python train.py --head_dim=64 --intermediate_size=1280 --norm_place="pre" --norm_eps=1e-05 --attn_scale=0.125 --bias="all" --init="normal" --init_std_o=0.00413 --init_std_down=0.00413 --beta2=0.99 --weight_decay=0.33 --warmup_steps=540 --doc_mask=false --z_loss=0.0001 --max_steps=4336
MLP neurons of a small language model. Each row is named by its layer, matrix (up: input weights) and neuron, and shows model dimensions 176-271. Each number is 50 + 10 x the weight over its row's rms, rounded and kept within 0 to 99.
After each neuron's rows, "fires after" lists the tokens most often just before its 100 highest values on Wikipedia text that the model never trained on; "fires on" lists the tokens most often at its 100 highest values on Wikipedia text that the model never trained on.

L8.up497:58 43 39 47 47 45 50 68 57 72 50 51 49 61 53 54 64 46 52 52 51 45 54 48 51 64 39 43 63 34 60 54 43 31 28 63 58 41 44 42 61 60 58 64 45 50 51 65 49 59 34 43 35 60 64 49 42 46 61 52 45 47 43 42 51 37 54 62 52 49 43 42 45 55 41 46 59 33 67 48 49 42 29 74 55 48 58 44 43 56 48 64 60 26 65 63
fires after: ",", "ha", "o", "a", "e", "y"
fires on: "ri", " in", "bit", " at", "se", "gue"

L6.up383:52 52 37 36 55 55 38 54 72 54 54 56 55 53 46 63 33 55 41 60 60 42 55 25 45 74 48 39 54 48 40 56 62 46 48 67 63 64 61 43 46 42 56 57 43 68 48 46 53 49 44 26 54 40 51 45 51 50 46 41 68 28 43 54 58 40 44 48 67 40 54 72 44 71 51 42 36 51 43 46 55 54 39 65 56 45 61 63 30 38 59 52 54 47 66 57
fires after: " G", "G", " B", "K", "D", "B"
fires on: "e", "or", "r", "o", "s"

L8.up1254:48 45 52 58 53 41 60 56 64 36 62 35 46 48 45 62 53 41 59 52 59 68 44 56 47 42 59 54 42 52 61 46 39 55 56 57 44 51 63 49 48 30 74 50 51 52 43 55 36 58 41 56 60 63 43 45 71 51 62 67 57 45 66 51 46 53 46 63 55 38 42 59 32 50 49 54 50 44 55 58 51 59 40 40 38 28 65 35 47 59 48 29 43 52 41 59
fires after: " ", " Car", "th", "ri", "ju", " Bar"
fires on: "ol", "ho", "ce", "na", "ed", " of"

L9.up23:67 63 64 36 42 58 48 53 45 42 47 51 37 47 55 39 58 41 59 39 52 52 51 61 44 42 45 57 38 46 54 38 43 50 62 43 43 48 58 56 52 40 44 52 58 40 57 36 46 57 51 36 48 36 66 55 66 50 53 46 48 45 63 57 59 55 39 59 49 38 53 23 56 49 51 35 49 38 60 37 53 61 47 57 69 40 69 44 61 70 58 35 61 50 55 43
fires after: "s", " Al", "S", "al"
fires on: "ur", "b", "im", "tern", "ist", "ci"

L9.up1:50 32 63 64 61 43 51 53 45 29 65 61 36 50 52 70 39 64 58 34 54 45 50 39 34 43 56 64 55 53 37 44 54 64 50 50 41 49 47 48 40 55 42 61 52 39 52 48 44 42 49 42 55 46 61 43 67 65 46 43 66 45 49 46 34 46 55 52 49 47 60 25 57 49 46 65 47 39 41 46 55 48 44 47 50 55 38 50 50 38 45 53 70 46 48 59
fires after: "S", " I", "R", "A", "I", "Z"
fires on: "F", "T", "L", "A", "P", "S"

L8.up372:64 52 54 39 51 38 50 64 54 49 46 58 43 47 45 52 59 52 61 45 53 36 48 35 49 49 49 45 63 40 56 55 53 53 41 59 53 40 44 51 53 54 46 65 38 60 40 47 65 40 46 53 48 25 52 49 62 43 59 61 73 33 51 40 53 42 38 56 48 45 45 52 57 59 45 55 57 40 54 31 49 56 49 50 40 40 51 37 64 43 67 44 53 32 64 42
fires after: "s", "en", " su", " ", " dis", " S"
fires on: "c", "ci", "gg", "la", "ome"

L7.up180:44 51 48 46 72 68 62 59 56 42 66 33 48 78 54 51 51 55 55 45 57 62 57 42 41 73 58 56 52 43 54 46 55 59 49 42 45 51 39 58 60 52 56 51 60 31 56 61 48 42 21 60 44 44 45 58 56 43 50 46 55 59 53 56 46 51 30 63 51 37 54 50 45 46 42 73 62 48 50 53 43 54 43 66 42 42 71 39 30 53 43 35 30 59 73 51
fires after: ".", "'", " (", " ", " \"", " —"
fires on: "S", "N", "5", "C", " |"

L8.up149:67 45 51 54 47 39 65 65 42 63 63 53 54 51 53 50 32 47 55 54 61 55 43 42 46 39 43 54 65 39 66 40 48 64 38 54 43 51 42 63 56 43 61 45 44 50 44 59 23 48 39 45 73 50 45 42 88 42 63 53 47 54 50 45 43 36 48 42 51 53 37 46 50 56 64 52 50 54 53 48 41 62 40 60 54 39 62 52 61 38 34 44 43 44 44 59
fires after: "ri", "vo", "ar", "gu", "lo", "ju"
fires on: "c", "t", "g", "b", "it", "ub"

L7.up1035:73 51 47 51 57 50 41 59 52 52 57 68 45 42 38 56 57 32 50 51 64 50 56 56 41 48 58 48 49 53 50 54 50 30 26 71 57 52 59 31 65 29 48 76 62 54 48 45 43 33 39 47 43 38 44 48 56 38 52 45 51 35 57 49 52 56 58 59 53 53 38 52 54 49 48 50 55 42 60 29 53 51 38 76 63 35 57 36 62 57 61 59 44 31 56 76
fires after: " Z", " A", ",", "en", "th"
fires on: "'", "us", "in", "000", "00", "la"

L6.up687:36 49 50 38 52 62 79 53 56 54 46 40 57 47 44 50 62 55 58 40 51 28 52 20 46 64 54 56 53 45 44 42 38 67 52 41 55 39 36 54 56 41 57 56 43 42 43 58 47 37 50 61 52 54 61 57 46 53 52 48 54 59 44 39 40 41 51 76 59 39 56 57 67 56 40 64 52 37 62 44 47 48 41 50 50 45 60 36 35 48 35 47 52 52 42 53
fires after: "'"
fires on: "s", " |"

L6.up844:48 49 46 58 58 52 53 66 38 60 54 39 41 57 44 48 44 63 52 51 43 48 33 43 66 54 48 44 55 40 49 48 61 71 45 42 65 50 59 49 73 48 55 52 44 41 37 52 51 51 38 53 61 53 58 61 51 47 72 60 61 24 46 35 43 39 35 49 53 49 51 47 55 87 44 34 50 44 51 48 58 41 54 52 52 37 53 48 42 44 57 46 48 54 76 43
fires after: " a", " Ha", " "
fires on: "c", "le", "cc", " dis", " do"

L9.up1046:40 49 66 41 57 63 42 49 37 48 63 39 30 65 39 52 45 54 46 65 58 52 72 42 57 63 55 45 55 42 42 51 57 63 44 43 59 49 37 54 58 44 53 43 30 52 48 48 29 43 32 53 44 57 22 49 59 44 45 47 54 49 47 44 52 56 50 65 69 33 44 63 56 38 46 56 29 56 52 66 34 42 44 74 33 49 44 43 30 66 42 49 48 57 61 43
fires after: "re", "n", " St", "s", "e", " se"
fires on: "e", "g", "o", "s"

L8.up970:42 48 49 61 45 48 63 52 60 67 46 58 60 57 41 45 56 40 52 36 69 64 51 18 40 45 55 51 62 43 63 45 81 71 55 59 50 51 44 37 68 44 68 54 50 56 53 43 41 48 36 43 48 40 70 46 38 42 53 36 71 38 31 54 51 30 63 55 60 50 53 65 58 50 34 45 60 47 50 39 43 40 50 58 38 47 61 45 52 53 46 58 47 40 66 52
fires after: " the", " The", " of", "w", "h", "The"
fires on: "se", "ill", " in", "ri", "el", " c"

L6.up644:55 53 43 42 48 58 55 58 71 43 66 58 65 45 29 59 35 56 50 44 52 34 59 39 62 68 40 38 33 47 35 57 56 36 52 63 44 44 50 51 36 38 53 65 44 79 52 51 52 46 36 40 53 47 53 30 52 54 44 43 53 39 35 60 48 28 52 51 66 42 58 46 57 66 51 55 62 54 57 57 63 51 31 28 41 44 45 49 47 38 52 44 59 52 59 44
fires after: " O", "G", "al", " pa", " Bo"
fires on: "per", "f", "o", "s", "e", "pp"

L7.up197:45 29 47 47 47 58 41 40 48 45 57 49 42 59 45 64 45 53 55 59 56 31 52 46 57 45 72 50 52 35 40 51 66 46 42 52 35 32 39 49 43 41 50 33 50 39 30 40 48 49 46 56 44 38 62 54 41 50 55 60 60 46 56 65 60 41 53 49 54 33 52 43 53 36 45 78 40 46 52 49 67 40 36 61 48 38 45 38 67 47 52 43 51 34 75 40
fires after: " P", " pre", "s", "P", "and"
fires on: "re", "en", "id", "ill"

L7.up1233:53 24 60 58 57 49 62 53 49 60 59 38 34 50 58 58 54 56 58 55 56 47 65 45 40 54 52 43 50 33 61 47 51 42 32 62 50 40 46 63 35 43 49 41 37 40 40 33 28 50 52 46 49 44 65 54 65 49 43 53 57 36 53 62 57 36 60 63 59 42 56 36 39 54 61 46 35 47 69 39 58 46 35 60 56 42 52 39 69 38 53 46 63 49 29 55
fires after: "ra", "lo", " Ra", "ru", " ca", "li"
fires on: "b", "pt", "ent", "it", "c", "gg"

L9.up1157:55 52 36 25 37 44 41 48 36 51 52 34 38 62 39 47 53 33 60 32 58 69 38 52 61 49 61 57 39 56 56 48 34 44 43 47 40 40 37 46 56 46 53 61 43 40 53 60 40 43 34 52 56 47 65 58 73 51 50 42 51 56 66 53 52 41 46 57 61 41 41 49 58 58 55 44 52 53 45 49 41 59 45 68 44 36 57 49 40 65 65 29 50 45 41 35
fires after: "s", "us", "ra", "ri", "-", "ab"
fires on: "b", "ed", "é", "ma", " |"

L6.up137:61 36 50 62 61 47 43 58 54 48 50 31 48 50 41 58 55 54 60 54 51 53 37 56 55 56 40 50 53 41 29 33 59 47 50 44 40 46 71 56 34 36 68 45 41 44 28 34 56 31 47 53 51 28 58 44 58 52 60 57 63 36 41 47 50 42 47 59 60 58 38 53 49 52 37 39 28 68 58 41 76 55 33 69 50 59 62 39 46 37 70 43 63 36 59 46
fires after: " P", "c", "p", "W", "P", "ip"
fires on: "ed", "es", "t", " |", "u", "re"

L6.up51:70 48 44 43 54 53 57 65 59 57 54 52 58 58 45 52 72 64 57 53 43 45 29 41 53 54 32 52 48 43 67 41 71 41 45 39 58 53 58 55 65 36 54 44 31 58 40 42 51 47 28 37 67 34 36 53 68 50 49 51 64 61 54 47 61 35 42 61 56 48 62 48 40 55 49 42 36 52 50 35 46 54 52 59 65 32 57 49 30 40 59 37 63 56 55 36
fires after: " ", "ri", "fa", " dis", "ra", "cu"
fires on: "n", "tin", "ce", "ment", "cent", " can"

L8.up49:65 53 68 47 47 65 51 51 46 32 72 42 40 52 23 50 46 41 63 50 43 42 35 57 51 44 63 53 47 50 59 51 73 60 21 52 53 46 40 56 57 69 74 59 28 30 65 41 44 25 61 47 58 52 42 36 44 59 56 54 52 48 44 53 54 47 47 58 56 48 54 62 40 54 43 55 44 57 39 31 43 53 31 54 41 42 49 39 34 30 44 34 53 69 44 48
fires after: "con", " W", " Tra", "equ", " Lo", "il"
fires on: "om", "W", "iv", "ip", "ve"

L9.up590:47 64 44 49 46 62 69 77 66 47 67 37 52 61 36 47 60 57 54 51 50 42 40 51 52 52 41 48 61 38 47 40 54 42 46 52 49 45 48 34 57 57 42 54 48 48 40 62 47 54 34 53 53 44 37 67 45 41 65 71 43 44 67 48 46 26 58 63 63 39 39 23 46 48 47 43 61 19 46 52 63 58 31 59 53 61 56 10 28 38 63 64 40 58 48 44
fires after: ",", " and", " but", "ed"
fires on: " a", " the", " some", " both", " many", " it"

L8.up868:59 47 57 47 35 54 47 61 47 64 52 48 63 71 41 53 46 46 53 43 66 41 61 53 58 50 47 52 44 35 39 45 61 56 62 52 51 41 56 59 48 44 66 53 47 69 59 50 33 50 36 47 45 57 63 54 51 62 44 51 38 51 60 62 49 52 40 51 58 52 54 62 50 52 55 39 53 47 62 51 49 31 57 63 67 34 44 37 59 52 45 37 43 57 47 55
fires after: "b", "m", "im", "r", "n", " f"
fires on: "um", "un", "u", "port", " list", " Com"

L9.up1254:45 51 48 47 41 58 66 55 48 63 56 45 36 59 50 51 72 51 54 65 48 48 50 44 41 62 27 66 45 45 36 47 60 47 35 57 50 35 35 52 37 44 56 42 38 42 66 51 53 43 38 39 49 73 76 53 48 44 50 47 68 43 47 42 26 34 52 74 53 40 49 39 51 54 47 66 47 47 50 47 51 47 54 66 46 35 53 24 51 50 58 42 55 59 57 38
fires after: " ", "n", "-", " continu", ".", "ne"
fires on: "s", "ent", "aff", "ig", "f", "g"

L6.up1142:60 57 61 45 24 61 57 60 52 47 72 52 58 60 49 57 47 44 44 64 60 53 52 32 55 49 53 67 61 60 40 42 64 59 45 41 61 41 47 45 58 54 65 48 41 58 45 49 41 55 41 47 70 62 53 65 45 49 66 48 61 21 49 42 39 50 47 53 60 40 63 45 70 71 50 36 44 56 42 48 38 61 54 44 50 32 65 38 41 68 56 40 49 39 75 51
fires after: " A", " a", "A", "hi", " ", " in"
fires on: "le", "les", "ly", "t", "vi"